python train.py --num_hidden_layers=10 --hidden_size=192 --num_attention_heads=3 --num_key_value_heads=3 --hidden_act="squared_relu" --norm_place="pre" --positions="rope" --parallel_block=false --init_std_up=0.0573 --learning_rate=0.00277 --lr_head=0.00842 --batch_tokens=32768 --train_tokens=148800000 --max_steps=4542
MLP neurons of a small language model. Each row is named by its layer, matrix (up: input weights; down: output weights) and neuron, and shows model dimensions 0-191. Each number is 128 + 24 x the weight over its row's rms, rounded and kept within 0 to 255. Numbers have three digits each.
After each neuron's rows, "fires before" lists the tokens most often just after its 100 highest values on Wikipedia text that the model never trained on. A number after a token or word is its count.

L2.up466:122115105163111124119105091088119115153151104118128148141142141146139123132110146102133121118158132158134117110152135178119154128094172131132138112147127137180172123115082135108121117106117181120159119101071140119139076167149149071130162124141118149109098178154125082152129167118112133114134086126094143155172105181126119129138131088104124086106124112123148111137167155155198095133147094121123094111087135132124066143159117118110080121126121141147117138129134114116176129081101131133138119119145134144103149141127148111157097128122107140100136154101116146135117143107143159099
L2.down466:122119135116108159139107178116151149160134144125070141145067146151129079109161139113159159110142113118128156110135153127119117151167088146099159108106121112129136057129125150103111119139117082102094142146169147167152130140135087157120131155151157108114139138125045098128146116124122123172120161112122105151135131105126155115163102131145149138125068137124117164092112113135134139126161154122163125123127167123172126156125134115078117129116131119124144123115140131128091137126113147123104156110154148105160126131120114101080101182132132140098170170125130118088130147142113175134
fires before: " is" 21, "\n\n" 11, " was" 8, "1" 6, "30" 5, " =" 4

L6.up757:100131153080093135131095110116129100139103134152129130141100147079110105100122140141098099132125167120127130161086114164101123176143107135169126136127151114185144133124113166096103085139110121138141120096158117119104184179145130129114120121109137116148155114104100162115145149154144146090128116102151148102143117125116097133110125188169131145149107127133165141117158153147160144112147152130117094128113143191103136141189129139154125124144131116136116118072143113140111181154122089127157172119141137125134173131118135199086151123100134125129124145092101158120118136119125158125
L6.down757:152131113130098121084118160140131149137157105160107156136102107148182130129168149143137179125138132100119155154116137111140116092122146132156191138106093129098117103139125093122158192140153142121088153174164094129124093107147117140126114127116120120133125112153168143105140102114116108171084113159142136122125143108097166066145167145119110135115146134109137103143126154105114119138119153152129104100121113143109135126114154125124128115116127128134130129135087143116120117117109211135065115186143104127124111129143131101191085070174124130103133115117143121120114141121095120104
fires before: " |" 16, "″" 13, "ed" 10, " d" 6, "ar" 5, "ated" 5

L2.up326:148101160091122127152092106156101136099122134096167152134138141133140120111147111158092112150113100162123152108142127158090113114130112111179137132128140105112189120133110129191119119089167139154152168147123115076115120159146106137147162160144135169140137145194165106086111141207120161108149114139131159130109096143109126116159121114155135131137111121136175121153114094122148126134143164089115110097121169123134139119159125122144106114174131095139114141129166117139111122134125116116148183145145140117124154181119126123183113115135143084138103118140091103141100137117123139119
L2.down326:118135077131139143096199098127151112121105116153150166141160116129153114134120069115130115110132119157098114156121137084147113150158086163149164140070115162164146115135134105106129158167129155175137090150101158131112128071126153108169150104104104127118106122084109116130148125126115095128132150098113101142144128119120118124103128097107123119175169134111148144169136131136108101156150149108154132133115140096117109107095161154107109151076137152171150095128144144106138161121152087142104141126145097141091125073189136122127139104143130121142107157141138122121166119129117123142
fires before: "\n\n" 49, "ant" 5

L2.up323:135094140146149119160104106150150142128103124131122136129147152074141098115124117124095145181111139119103128114142134134105131108154139104130113106117114097140164136130083129108120131154153139114122143143124131138128177143151129146168172094098167104153109142128144139107143139145148166109112145129142157177125120117068151111155108102119164105103107117090140160063173096107113103106130187119123098153081128152116148118145145142117120120111142146141142139119118100153134128132133126112142154064114140060086142166111158182164099120086108122139132122119129101143140114135063101107
L2.down323:145136132141114118141106081149157136128086128132135102109139149108125112066129165142118147114103123133108142144108168100127175135136114158087150117172117144134107134114092092131130151156135113125126106131175083126126149116125115096108115089118137154127163110070176116127167131061137106084145148099106117124164146108096148121115154137097116133126151111125089188095091168164119145127139167131146136147131138111135133179115120121130105099113142114140107105145097125145191158123158126149109123148125110123142089107093143123132167119099171086150128141122095122133177124146167127131
fires before: "N" 38, "E" 11, " |" 9, "W" 8

L6.up690:111160149109116137105148112139115131131125131133125112110145107114135147153096096128115130182112161173115106123140112144133105153127138110148129131112094086116126146146129113162130170164123096143115094148133109095070140122145160116127121154134122154154116118172120118145122131157125155086131123108095093135142097131137101132153107179126156123135075143109133149084138104172134081176091159123119079098105135127126137162180160135121138148150086104134146101147100096138093060150165085090122112123152120153157119161136119178112141130138100139142086117114092114170134108130147159135
L6.down690:144128089108104151098132146105134128178145099137173115098150133117140127131098144085095112152116126142120173102157135169161196122142119134105116167108127151149128137131121159101148120169110154133113157130108168117165153119135103136127141117121184152111118106127135136160148144117145137165183170074133144133140150118092145150109158104152086121135136080135131109119087136146109127104129095117101144102169116149087120093104122107102121158114153154121107125147147144162171141093132133141161153125127134107090149133122174135125139144116159145124148179115130170120155183107147137091
fires before: " |" 40, "." 10, "ual" 8, "," 6, ")" 5

L2.up162:152127120131125149155112076140159109120113146080111094103115133098145089117089090097104120151152127144144124115155121141115155090132172102145106127121129127116136132110141115138104165120132100154103138130127120059076125114122158076110144059123145142132134126146172181107127118136187148141121148130136152117137091140101131136143113169105131109117114119131170120110137127136105113111159139100104062111104154151087131138177138170148141139124143103150142134106103128121083170143133114119141124088106168123139131159154147146120114057112124134146126094132088110154141140117106158136
L2.down162:162130136128088129113103149108099093134172107114110149097137129138116096091106134207129118115157145124129104159148115101160116139113107126128143134136146158124188101106111133111137181109125126152112156139164121098094141089177125132102135081098118127155123138123159099129102121133118169145104108118153156124152119136156159085125131109134156123081143122144132101114133112156152104119150153160177096127113103118112102116130100127131146149139134127134115154092075125183170106108138119128102116101112103152094173118114123124153075164128090108132104159125133098113134159180132103156
fires before: " |" 21, "es" 19, "er" 14

L6.up638:147101091124151117106062114109142109135143132079118098110108109125113100114143161120149112124123139173146155118120145186064121135105116119126104107116143121154148139151133111111083172135131117143099107149136136171079174131149116129185147143145130173129130088109122114096130168165080141129082129128144162160118132139132090103143120108147109132114135120155151117150130118139109121172124112132136090138076136145110125165091140128120138117146093155142124129098157121183166086168145146088138156123123160149112136140097134183149103127141135144113094122138086120143141110125110154132
L6.down638:157122100126111130136120115134102141134145139118119104163096128085118088140102133107128122172161126121117143120112150132177105102145101102136120149117135125162120141160102161111115079130134159127082162109131107144164099100117161096109106100128173103141108142155190182194135114162143143105130126123090147131150094102150169074142125128120129154130116129101103136123144092105138135069100150126119149138107113116126126178123079105138137101090117111127117120109111159154095132130136109115113102143117056112126150143158119095143110159162130149136141106150097141141117113176135165108
fires before: " |" 55, " " 8

L6.up375:141106135144152173132089152120118099109161172140142164142128092137133127086107133187111127143137155170132092160148148168113162168151163108103132099125127116150121123164112128130147130140155127123168180140122125111109113143140115138168137121119114057135147125117110153141153140157130166100162096115138154119113148106128164122169183139158161113112119140112145120135140157156145125104123135120178123088113104140119094104119156125134104118141097139134088148062156067139162133149130127093161122168120091115105134143144156157153128100110095101106142130118104154122117145141088109124
L6.down375:149130138127136127084145147107115153115088154140154129162122144115066144147171102137154129165103141136104112071092095109113104104134152143147113141122123132109163160115136115137167131153137119129081085140160122136146138132099106128103139091133170136133147146169118157129120149134136137128137170116139153113092152130100163104119096118104177072150109136098142104077162139171119129137175134124132106109156113135169113104078150109120107147146129105086168138120113109135109143131097152143074156101147074111100146085112136130145117123093147134140111099158147125123084122139120118092
fires before: " in" 17, " by" 13, "ed" 13, " as" 6, " to" 5

L2.up591:138089121106178125175134132127106113125132178138130112136119125119154121117155095167160104122123095167133101112161173122131133137142187130146133111113137132123132162159090080111092192122160118141116110149135109074093111110145160101104122141133098110148156155126110165107115136136136148155130115147146144134101126133085102153172119119141125132122151145115159108096166151131131121094154138090172120151121151123117119145142131149137063126104124130154160120138071140124085148119151092108113162143126122149109134121141170155140123142152143105154155128130082184146074116115136155156
L2.down591:129144095119128095157134144144107131132101130126134178125113188153155154061156145114123139128113127145127122143127139117138116138143133076102163133139137157110125181109142131141135100145084119126085155139090188186125116116133098134090118132132133127129102109114113144138139102118097119143113151149125130167106142112170164115103116112092102105116096120170121135099156081097095141119124121166098184137150134120192133115143140115130120108112148110114110120103105113137119158154133132135073084157141140090151119113134084096093127112103095150124128157144143136112148096116126094186
fires before: "ment" 14, "ition" 13, "ed" 11, "ing" 7, "e" 7, " for" 6

L2.up166:099113102122128119166112109160092118144140172094123146094132085090140125128149147155107164136152091116126099128162162169106115124154154149188150126116101123122169128147110154163113123130156163135124157110132170113119151119179124128169111138121108124139125160150138084148101144189113121150106144099115142148096120126089076149128141144163148097130097115152172140138155138146130131109131162055154099144114167128120108107121142125120111139141138091115131138122153093108125119129111125137159105119161106113135163158147161117153104146120135070135124137085065133151117119126104144116
L2.down166:118131114108103097162132164098164112134147141170122130110166174125146174115129144125144110128147115104077162126108141140141114117121112099157146161118114118138096118144172141117093111155129112132162108154111149145150138135139139142130094125120178103096139080097139106126139091127140169135142133113113141159172142166175116104089123089152149108138116158143079201152100131115163146109060110127148093078107079137125146145142157091123103099137173160126141103132130136120128139133167138156097132130114124131091127117140161120163123136137107118104121141148133100114147133136111099179
fires before: "\n" 61, "\n\n" 39

L6.up362:112096059121152152122110107164094127091161152106163101107147123098114135142145146168118134082120125132113144103148161111129135162113146140143104135131095135195108129131115135149124139140128118163166113140154138149100128117146172086140125128126103126101106152131100153114157119125113173119147115137138102134136059165073128120127091091127137103156138090137127104123134113149168126166141126102161110143129139141173126118138141099145102162147115086151121091135129134137128144160128114113168131087132171138142132114176154196178134175146114135122098129129120125120146172102128148118
L6.down362:083145142149138106112087159112130115149141119154120134164103120127132114153140144138129134135116191116155113186108097095124157122100174123113163115126133128117130115120145102134118092102131134120121121121167145124102123108165099127151118114125142138138136093123113126161106135127151128159121105083134084112143155166138141073111130187166086109154098106090111132169151142153151147122077143092121116121088125109102101127108157147136141110093186176161110097140117116108129156122160129112092082101124101127113104130100108113093164128082130139137127112158125160094129131124063129116
fires before: "ed" 22, "ived" 14, " a" 12, " an" 6, " the" 4

L2.up5:119086140125114149131117094127129093122111136108147149166089085120135132130152133123097136138120106177101117176111104120114124121139094098177121155143104156143136117134112116118084126162146128182136146057088178124148135178168099115181158139158141121116143124147139116127124130109118103111141129130115134123204101141103145086159127120106111128143148129144119117100099130161149118123147120099121105095129126131136120162158135105128093120161115135152135168103101145113121118107176157126141082109164127145150176104150179144115079116114148135140125113106137110157135140100127180094
L2.down5:149120141145113128122111145130096149145038099134122170134128100099111102152119073110138100133102091152147156098116129118137128150172124125133138129120079110133134123114154103112098113184117151152114090124139163118124123127153128122138116107163090104138136113105093119104142123104111116105124102106078111172122143133111091126104153084074144121141170150100121155126149145137168107167120126118158133142126123105102140121118150120106107147075153089166143129122150132109096152124119096152125157161156089151103104117114124148142101132145118157110117155191155144151120101115080084126
fires before: "\n\n" 52, "resent" 5, " l" 5, "ber" 4

L2.up274:147129143130151127106131076104112100130114083088100097118099087103118100112144153120125158158107095138151117131116129113107117133119124128151124150132129118144110094124193122080099139110134147175132108151155144073126134134169132106109170109177135148104097155147161130129089096148169135117141133139109147128173111151131140117135110120120110123100102141123153116122123081120120080141144123078110101112094153163141086131142150118141105111136110116146156147109146088135095161129153160145140071128113127097119140157142153179149110103098123123147108103147136102145156171136172182099
L2.down274:123139134150141139142121125090173076119117120134147131111126142110138133129152169137129164114155114102136088166105095160142144127155163115128134120176119124154123135061130138127120078127138128152158131134132147164125166098156152171118122089092109097121110120113126157181150109101126096154129111111152175135137120151125124137108114163109120092158116109078098166150092160114185151135147131160129134102128131149150157120123085125109160131122166116164080105110131155140143093111156122101145135140099149175140119134096098082115112096184126122108152175123139152163134134115134139125
fires before: " |" 26, "N" 19, "R" 6, "S" 6, "F" 5

L2.up313:098104115147127158143110106196160114127138127102125085141108131136116142108121165110117109097141103154172095132150153135094126111176119113129130159081102121173171099167156147065144164138176124137148130126137139106085130147143152142165127161154135097110150110140118128090113140136147107076106129130132137160156112152111122119134134128148158103106134147129142121078143157165152092131182114139123116135135118118156146143149120153130129155125119104155140148101140116129112140095137143110140125052147117145142144137144190122095101129131110086161119122106134126141139148140098199134
L2.down313:165167119132123116104132126110170143154106112201077099102152124103120155109085167137124124118140115144087099095129132114136122119157108111123121110108077139152089111146146149121122074123081147116115154101114138132135162114173120154115116183133090103148148129144144117159146140116113112122138154137119150119109100117085121114137108154122168129151127108110124142125086135140129108171127136173143137163131118149130118136141147142095156113116113127110143149158124090148143097124159108135105120119137121137118139135190188124133152087137151153176142111161126121113136090186164121063
fires before: " " 90

L2.up69:108109139096126136144135104173103124104127127113147142148096110138143094140132161067109102137122110134111114169119137144113134108123096108144123117157103134148150109161136103087066101123151122131155149133127150131069178152167157131176169156119084131147089140140121103086117148173119139106159118125139135132120158133084133119125141106135133104104106124126138102083122159176150121147149111122118100111166113105131147126138141138108121116144110141123122159085130148167137134104086139142122098105196114112113148145146161173076070114106133084114130162114131122145144148126125149083
L2.down69:129130143135109144105147110180122153160092134121119155168108137103107115148137085130133103141138087142145147129094131092156117143136116163132151145102096136127115165113163101119131081151107144170083088132126152130136105108129143125124087083153107151152155104119119136103151140109137104127147119152126110160096119151134133108121134109100137114128147143127144183149133109091159158193129134086168128159151161094094089112074158140136099135110136135166146063127147076090100123129143138167122164159134125141123150123126106158157094133148113127101109145159123149139099119168105098102
fires before: "\n\n" 48, " M" 7, " " 4

L4.up273:150121108141146150179105120110114112144129138100134124105125129099126098125148147131129107152140109123159116122142152150127131120119177153116133097121127152156127110137078138156132092107158140146173156157154100106130071139147135117133107144151113110138102132131118120093112155221131155120116111114149144107102103098073113138162122119123168116089150124139124129127088175145170144173136137120124085119094094131149123145124118170096125129113129102110140156140107110167127151116143134113131115071098155125082131129083169143174107121149124157087144140090071127161090115155138139127
L4.down273:115173176076131101159181111118125102147105098110128115155141099138127183137120163126123152127112139133145124112098143114134115119140144101164124137093130114091116150146126166160101087105165143096156115166112099180149144143112111150161124136133143124127133161144145135143126155133137110153112125098116134121105148145143144154187130137134133142145125173155157150082169120094097128102112127099141135147107117137168094171162116110148087085121090189128115115117106140132125108094135117138090139153131128091125121107121114109130163157119140107146077081106162147172116115110107144087
fires before: "\n" 34, " to" 6, "ly" 5, " by" 4, "it" 4, " as" 4

L4.up472:093120116176115170152122098144117111141103145113118184092131097140137099141139140159105152137166146145126162162109171151151089122155118141167107133183117161142126131133137150137088163093142136155118156109162155115132128122139156119101128153141119124116113121151142081105125152180104111140118134107155134153165097129135111141132108088163175118090140157150107149129128165145164099115116110114126096102099086191151099128137108093089112137126150101123164120124108108157096122119102105134140124132111150123119120128090139123199112170100128105150143176136113124130099094136123120151
L4.down472:130168124112099073156129158161168125151174072096117101098156138105143119122102145102114117134095095104136128152119091129115161135138138107118136156121147105102137133181117119142116109111104112115158110167149143133121155125151105157142109102123132109103111115092149159115136091121143158156154135137127137128107156127112132101156108156115077131119103109126100147131169088107152115155143177100141118140127131109128128185104109117155130135125128152100098149123146114127118099157193119177149121141126164090184069119158148108098145109155144121085148121152112137152161146124124148076
fires before: "\n" 74, "\n\n" 25

L4.up137:151071134113138130149110143120131095119102160129148087131099153121115093129114121145133116113143140150171141116157094125100128157159147170173146135127105115144144127174113122119132110076140107134118105140135086131092126105168179094106174114119119143120097155118134144152148185153084119106126147107139158098136111121071105150152104145104155076145127115140115100108116149105170132112153150073154142082113149104105130160117132095154137124119127133095132131102158104145132133106155108132132131133129112165122187105148125119184146123116135143111137124054098126135105143101134151146
L4.down137:124168094099115111123197112165129132143143161129126115133129122128109180111136160149099122130100180116121142083107100098153097107087111132107158164148135170133106131130139132108147140118126119123113151169125143116112133149156126090149097133084079155175131119132087107126135143080106117131172125137117118176111123137146156095104084111135078077119127133131146129156119131137093128143160123113113151123151150127133086154085163157156115115100142176128099130176125096130105102140107113100123147139129138139119110091102087142129091132094173142123094128175131142115133105118104106135
fires before: "ed" 27, "ation" 13, "ing" 11, "s" 6, "er" 6

L6.up108:099176121116125140112109096115133132154137162106097106129115085079156136100150168110124105122158150149106105130108120133142143120127154108157120093139131110161147171104131120126151149152101093150146156116134123078110119108184153125138116140115128130142150128129110160141209113127152116088149136103117181096149078113118116114157105161140153104133132124126129092117125120186151093145159134095151117146112142182119092112128157167090134140122088125130166175164112086139138122137146118130124125114147154119149127142121116187123116115097125159185131114107128154175106126106137122121
L6.down108:148123124124144107143107158083107137111095078136166098141128094115116125143143167075135154160132128081076161133127135104126102131149106144151145162136124138122169139144169135134179164113124125144136138172132113139149141125137120163121086143150158119144082138110136147144121121129155099094158134115073100156152096135085113139101115096163110090167107155127159117142136130142102156114079113127124092133157124148124121110107126134134098129154151104132119139116142179151108095166079151105115153150132123111137114144145130115169158091135086077123104145165138149104089159115165137120
fires before: "ed" 36, "rib" 9, "ated" 6, "t" 5

L6.up88:162138094144132149130118040129129112147126145131088130106104138104157143120144105134164117135117119139110106138181156117097127163142145131119102126107134120142115118160128141162092130106135125140119100149153135093089127129163128084090134137125074144130110098114109161086130139165105180139114125124123143058124131123132120159150163133091131074170107077111131126098165171103158106116180148130105134135105129112135116185143145092157134116147124137114155121134155081132123107153106114146161139103152126109127165133117144157147106126094118115142153088124080147144142152104133154132
L6.down88:165139151137145132150100139142142147078121144109130113173170132187152105153109126116084119130110156133120145114178110108138141091104103102170114152134131120175084127142191107126117115133140159145165123134144161083157077139163129085155113129174107158151149109143129160113156153111124156146158137116100133130092140119123126071095114084137132111122133113118146120131127146127128137118093111136117146141144133121115146140121115121101112132128154145139099154138130141092118121141153145081115112135163126174092161139125152123097090144130163079164078169098150103119087103105127115157
fires before: "ence" 13, "er" 11, " as" 10, "ed" 9, "ode" 7

L2.up100:157137142114101163115158059129113083155128158130116133133121124138104165113146117150157116099129141166131075167149147130110119140109122098144135112113106128128111101136099121093125170112129150137181116091124163120127114147160132118121135129112087100113141155147130119157161131133117121143118099120098078103204101131124135138119136130167120151153132131150165089089096141125114086155168112092096115106112106144131121168148111120152079163155067131149160155123140082117103128117134135097139087131183143134133134108141147151119107153119139111130082118118103140128111140125137173083
L2.down100:104101143087147150108098100104142119110111140127148128134103111124115122172120117124133084092117112153122159149176170130111136143171115133132112148140143121110111109107150141092132135128164140126132160124093109142107145150121124226142173106139106140140126138136102158134178131099157112127138118127161115110165125064147123140117118133120108141178114103121123113130145174162086134137125120123155170122111143108137146107114176156183139073134065081166104161103133150150142116159116093139141121137151148136124157118164150155150127114089145142112135111162116127131150115153098140144
fires before: "==" 42, " ==" 13, "s" 4

L6.up680:116134189125161123092139113117136124113149123113139135126114089087162151130131126123143145077123113159129124126097157157141149145126128153186113149105124146135147142168103106119084113115139132129110117141143125114112088105181120145153163096094148105128087144179121114092128124122084126137146113129121073130111112155122129117162124166143133102148076097131145129145144154121139086122182122087139127115137158128112118130136149112157104118104129157143129078128118135129100113072089069114130161113142119157088148176172119116174150112152143090149105116084156149125099130129121148152
L6.down680:121160137134122113136141167160139115130113148111122124124154109115130082111133111140111144144130135081111125138101124097110130123169122122077149131135109097182101181140119090119158139131141102115160109157125137132116177119143193128092132106165119116140161158116129123121129115173159150133120104063108138117176130131069120167121147152134137114081142117157143065107168152148127138119113159092118172121106114135131104106135150129089057135146123139145102134073138148120137153120120168146114132137108118143112119127149145145154139165189142111163138144118134137142132112141154083129
fires before: "ed" 27, " a" 9, "s" 8, " his" 5, "ur" 5

L4.up118:130079139151139139142134123148093107130164123125179138110129118094127112137122150120095147147147132113134111125093133107125148109130111113147087101117099139120145129170083107117087156111140144171161140148117109109110124106176150123161148135124104123160114148116134092125149167153122148151112087153089084137154127167115117085137143121157172095100101110076130094089127159117143141103124124148140143097128129126117096131122142100091113135121145140142151145136139135119103167093153098087188118113142149137101128161150200181136135127135147099142107166076140159150102152124120148086
L4.down118:122156148093146153119121167121136159128141067136125172114135107145177141159132111099094142128137107133125141151146136116085114113134128107130129097202159128114172129153112115143117155100140174103105096148163105139135061147135114139124126179135118141143103107112128161135115130157110122121102170148124137131154119153139161102138152124154113136110127093116022085110108137156117153123141129094090108102115112145151108138148163105111128113113129110107134130125122098115126144147087133102152141140133166122179123100076093099121103133139141104138125152095138120154113120138101148102
fires before: "\n\n" 30, " He" 17, " In" 7, " A" 5, " he" 4

L2.up94:093098134169123155123116122117165058147177125117113149142141075077135132100140159126106162117113123150104090170136147154071143122161130124196123143109103137147194114121123124122105142158131090103149135111130140131123140151111115076139117140124127109123126143141118113128164149141125158168153090123097163164131150104136096185142087138142117088139113132097132111140130145175143141145110119107138103121115081138103137148146148116114112133140108141129089114119127129128143135100147140123152103078162090103119137159151191113128108133124099130133132124116089141132123157091121154091
L2.down94:138134177137127152142114135138105138088137120167092122115145109087141103145112121101158144150129134117138071171125110158137149153109171147148094126155156129144121110169144144135105103125115130122127152147162187150165151106142135129172111157187126116165098130107149081152085102141132111136129150146151131116137102126091142142143099116143133136132120124119104136098071126129141135130153088117140124150067132123102143134200145167154161092100150157146094140157072168134083147137124109133095108134134122140145116102124124115127143076099109151117132097145128123095149099115097131145
fires before: " a" 31, " an" 19, " the" 10, " b" 4

L2.up52:133098131172157115122117087087135109126138140116109132137105125087121037141124109110111100117137122184127138150132121138129159130135123105137147159117147162113124145095113115126120135124112115190109124174144163107135121114150141107116176083200143135078133119140131127118119104157175152133094149126078159117165088146124114139129090138088126119134119116127164129138135078119141124134137172128108103109121159127106157177126163126113106101125126110168120137136104070134107129130148106141118127112133106130172168149139120169112126131114142108155090072111119115145115163114142136101
L2.down52:148114130143105126104161135140111147148130076133141143093105123154146152127131122133127138140123133104122072127109138115153114139094184181124147177148129108146125096080101141112137088125098141105146145162129115126150141157142155108123125109082133112140065159140120136134113094120144130124184111103119075112087152134111130148144129103104133137124175132140125146145125171100159129085136170129107113136132154120110144135107050124066102118165184150125083110177118135102130138135140176113134132122100109128118121152119120133099120148164128127078093158147144136133114139140128154100
fires before: " |" 51, "4" 6, "10" 4, "." 4, "7" 4

L6.up136:125117129137129156107146123119070109124193141097134159142130125115149137102130156121102127085145113125122090108114115155148153138124139154175140109125115139142155143144125109131112138155136163109137112131135139069113116090138172120163115104114091132145153135140124069096180147106107137175128118119100139150150133119103110088136119094157136100147063066130137129101139161119156100114119141071145150106145167121109084148147154132147112129122133154150117138151090131134096138087121099097145165124127132170159112145165150124103101134072141120148121093100119149134113137074132148127
L6.down136:146120170131145231110126124121126165163124150103111115117120062144100139139128134130131123128108125123110166122097125078119139142126133142109095155135118118122135174111130111122141148120140102115124121153143134094137141130132148162072098109138121120191146143063117164083136116126147135136112113117090153110135135158094107116138141150153138123112174117099104145109140129144152102192122096132116091134129141128098114158155127165091059106129140151164122123137103145135128124106119113126138148130103116126146149131157162189150117125125141129170116144129132122124098099065157118136
fires before: "ed" 61, "s" 6

L6.up358:141078081163119133126110117173165141109117144107131157123148119105155140126120145132095113132160123158125062162120138121144115164126143090150138129128103127150126145171107128126096126126159130128158105127119140089082141144151150119162139157118150133101121148115121144079132124136125159116115127121129175152110113171098121147155137184138111060132103087084137131096131140138161110120149090132143135076140103101142144144138143115131088112191123163160198109144111099099154133158090117128146147145125135128088136151121163142139132099151128106118130151147146136117104185105121128159
L6.down358:132080128136084139162132143095153102107099118074138113117135131144114130128143133081161163087102128066117107073164146114102092086119134123145159094089168129107114158106111143141127175113163126140125166131098136131139151104144132118128183085101144113159116102150108138143130130117126090086126127108124094099117092128100116137104153122116129159113149110143153111124151131158099128140121189131168098093151138115142128115124126169136170118137167101130120123165129143140096125132117107147095144159158110133119152112139108181139094157090146133166084162133119114139138137155133109107
fires before: "ing" 25, "es" 8, " to" 7, "e" 4, "ual" 4, "c" 4

L2.up110:125098120110125182119151114150091075172120120071201134152127126133135153144132171128090164112134127087104166160103121128100119130147144106144113154120107103183153118143143145142132117130152152148127160092107160144106136192143114119147125112150099141137134171154137106159127103111102116142118111121129124148149133110131162156127110144106169118169083130151148126144138099155124107143106076089099129145125084179133095153152112117150130109144112134104150137141145117157143062124103105099159141101178112116141138120126118163115082136146125130113142151144126155139107152104130140133
L2.down110:151144111107100143173074111116097111118147120122170106100134124114159130165117110106146092145139127186119125105124152170171140119128130178128178126111144126132128163129137139131123144148086113135151123121174133066140124132115103116109157104088121113124119123108124191123123137085145120124165136124173142134117102154142140145092086146134113113154123125138110100109112124153148122094138102100136091127131173078106105098117184151162165151118163110109109086134125154177175168110149127140143140176138150134145114123157120152106138122113160124100091155125118112134142143141163102149
fires before: "′" 23, "″" 14, "4" 6, "9" 6, "8" 5, "." 5

L6.up456:097128086159126154184096129111149125118139173117175107099118115116123147090104098111157129112178115167115090078137141122084126105143141136126137123134083088089119156148119113082150130141166140144118144113128165132135110147142114117102138160137137141125158128160135110147138136108093108071097121119131129166157137120102095140143138128122136100123127097125114121146183146139148109128122147071107149129132133139102082100123121128159119103079116123146123168102131128151118132107112126134171144109121120154114101141109123171101090075106097096115153116115115114136148136088114210155
L6.down456:136125099126123120130089173129154131157131117122145135143119137146142128114085113149130177160131131144159149131143119140171121169137117116141139119113135109170113174152146164128161101171100159128138139120164140103120146154125093114147111127129133185122128088128115108143158089093153165164123106123120133151117113128117122145115147178106194140116157114115134143098107115108112136123102148172156111153161114163110133110147142140135149140084111150096088141115108146159139159143170137163120098148115116148173131067160161145128158143161089104115114177128126116110115088164184140098
fires before: "ers" 16, "ed" 13, "er" 7, "ious" 7, "ement" 6, "et" 5

L4.up616:084138093098130149133117120086145135138133138091152085128111109150107126127151173116131142164114132111154143132126123153069132124131144097167159145115126123148142148164091115122114100133136129150135151118126125130101169189163116141148145110112118112113100194176140134116154144144125156141120098092129172177113142131136118118113093144125078088149091120129169136146118117128109149097168115128142073144085111174125100096120155122124132081138124128121117106151134123131115136161115123093107165107198105115127137143148110112179108118151114116161148158131127093093139122120077147131
L4.down616:132144143131115164129126136102131135110153149116147147134125141067115112093115129135145118147162128175090114156134151156145090109136122115191094103134138136126119140148105138102120129100152173131146113112066124126146124123102106157117150141170088099135172123133074128158194194122094145156119166088136169133121113119143154120144146117108174165163135159140121104105110124174124099128098174113128168127141129099159174122127102139109130093148130129131116128086126101127112137084121140115120111104096091128114110104104148115119118130112111108100089139126116168140135138105154159092
fires before: " " 22, " (" 14, "ill" 10, "-" 7, " of" 5

L4.up710:123116160140124144168132087135161130080143104098121119151146070127104108140115138169086129137114108156145121111133126144149152159149148112160120129152160146126150129120121150139105108144104141167160142148128158133136155102178118137169174100138154083109110133129131119104153109147131198125094103094157142168139102068148156133137133117139118093098087135117137128116086098135120090106125142117111095149125120205134142110166096130126151095127085141106117089087183116158117147151159135119123118102113138120167130147141147134132094101120104115148098116125112127123161159099122143128
L4.down710:132101121098139113110127104144122124173100139108115097123127171143129114111113121150105134167128147124113154140122104099144081127137126083135176135119165082100107104162118081132110155100180106136104093113089130089121131101115080095126119179127086093117119106116139125088127115107133084142137137163108096116137112146126134085101134098121119123111120137128130096147117126125070150150113072140137152142159178089157129095097147139132095130133088181130113155142101181109131117123093110137134126148116152156111169144107105109120116143124155134075134108126111127158128097086115110142
fires before: " (" 36, "f" 5, "-" 5, ")" 5, "+" 4

L6.up727:154107152136116175115124065129152123112087136112176146102089103113119134098141130074138166098133119084124095082103127142146103109127116136122116095096100087108157117171132105143091129135168134158148147155150109165125093124166139096120135147132119133085142135150120157125129172109123156154108135132096163138140101160091106093173120138153166088175091130136132138135120094167140121114188104107127152105141111103135108183130115138156120094127124164129135134152163140122143135147137138130119127140134150129129158133078141102132131112132130152163158139137097142167108165121124151159
L6.down727:127149116066123097170170152113146142102100095082167163118159154165125086109123137134117122135140106168129127135123154123129102122148112081144127142107135121132106099146137138177096131155126122094117126109085125119109108135121126124159078105113174135115077102128144100112146129086107112148146141124098132107101153163155171108113099099124100132127098101151158156155144151102168124143139128137141124115158142116124107131094144165128094168140111152094128152156137154128081140144115141153123131153131104169155121129116137145160121140113178112100113118139131110100131124121185081056
fires before: "ed" 20, "il" 10, "er" 6, "ing" 5, "ered" 5, "ated" 4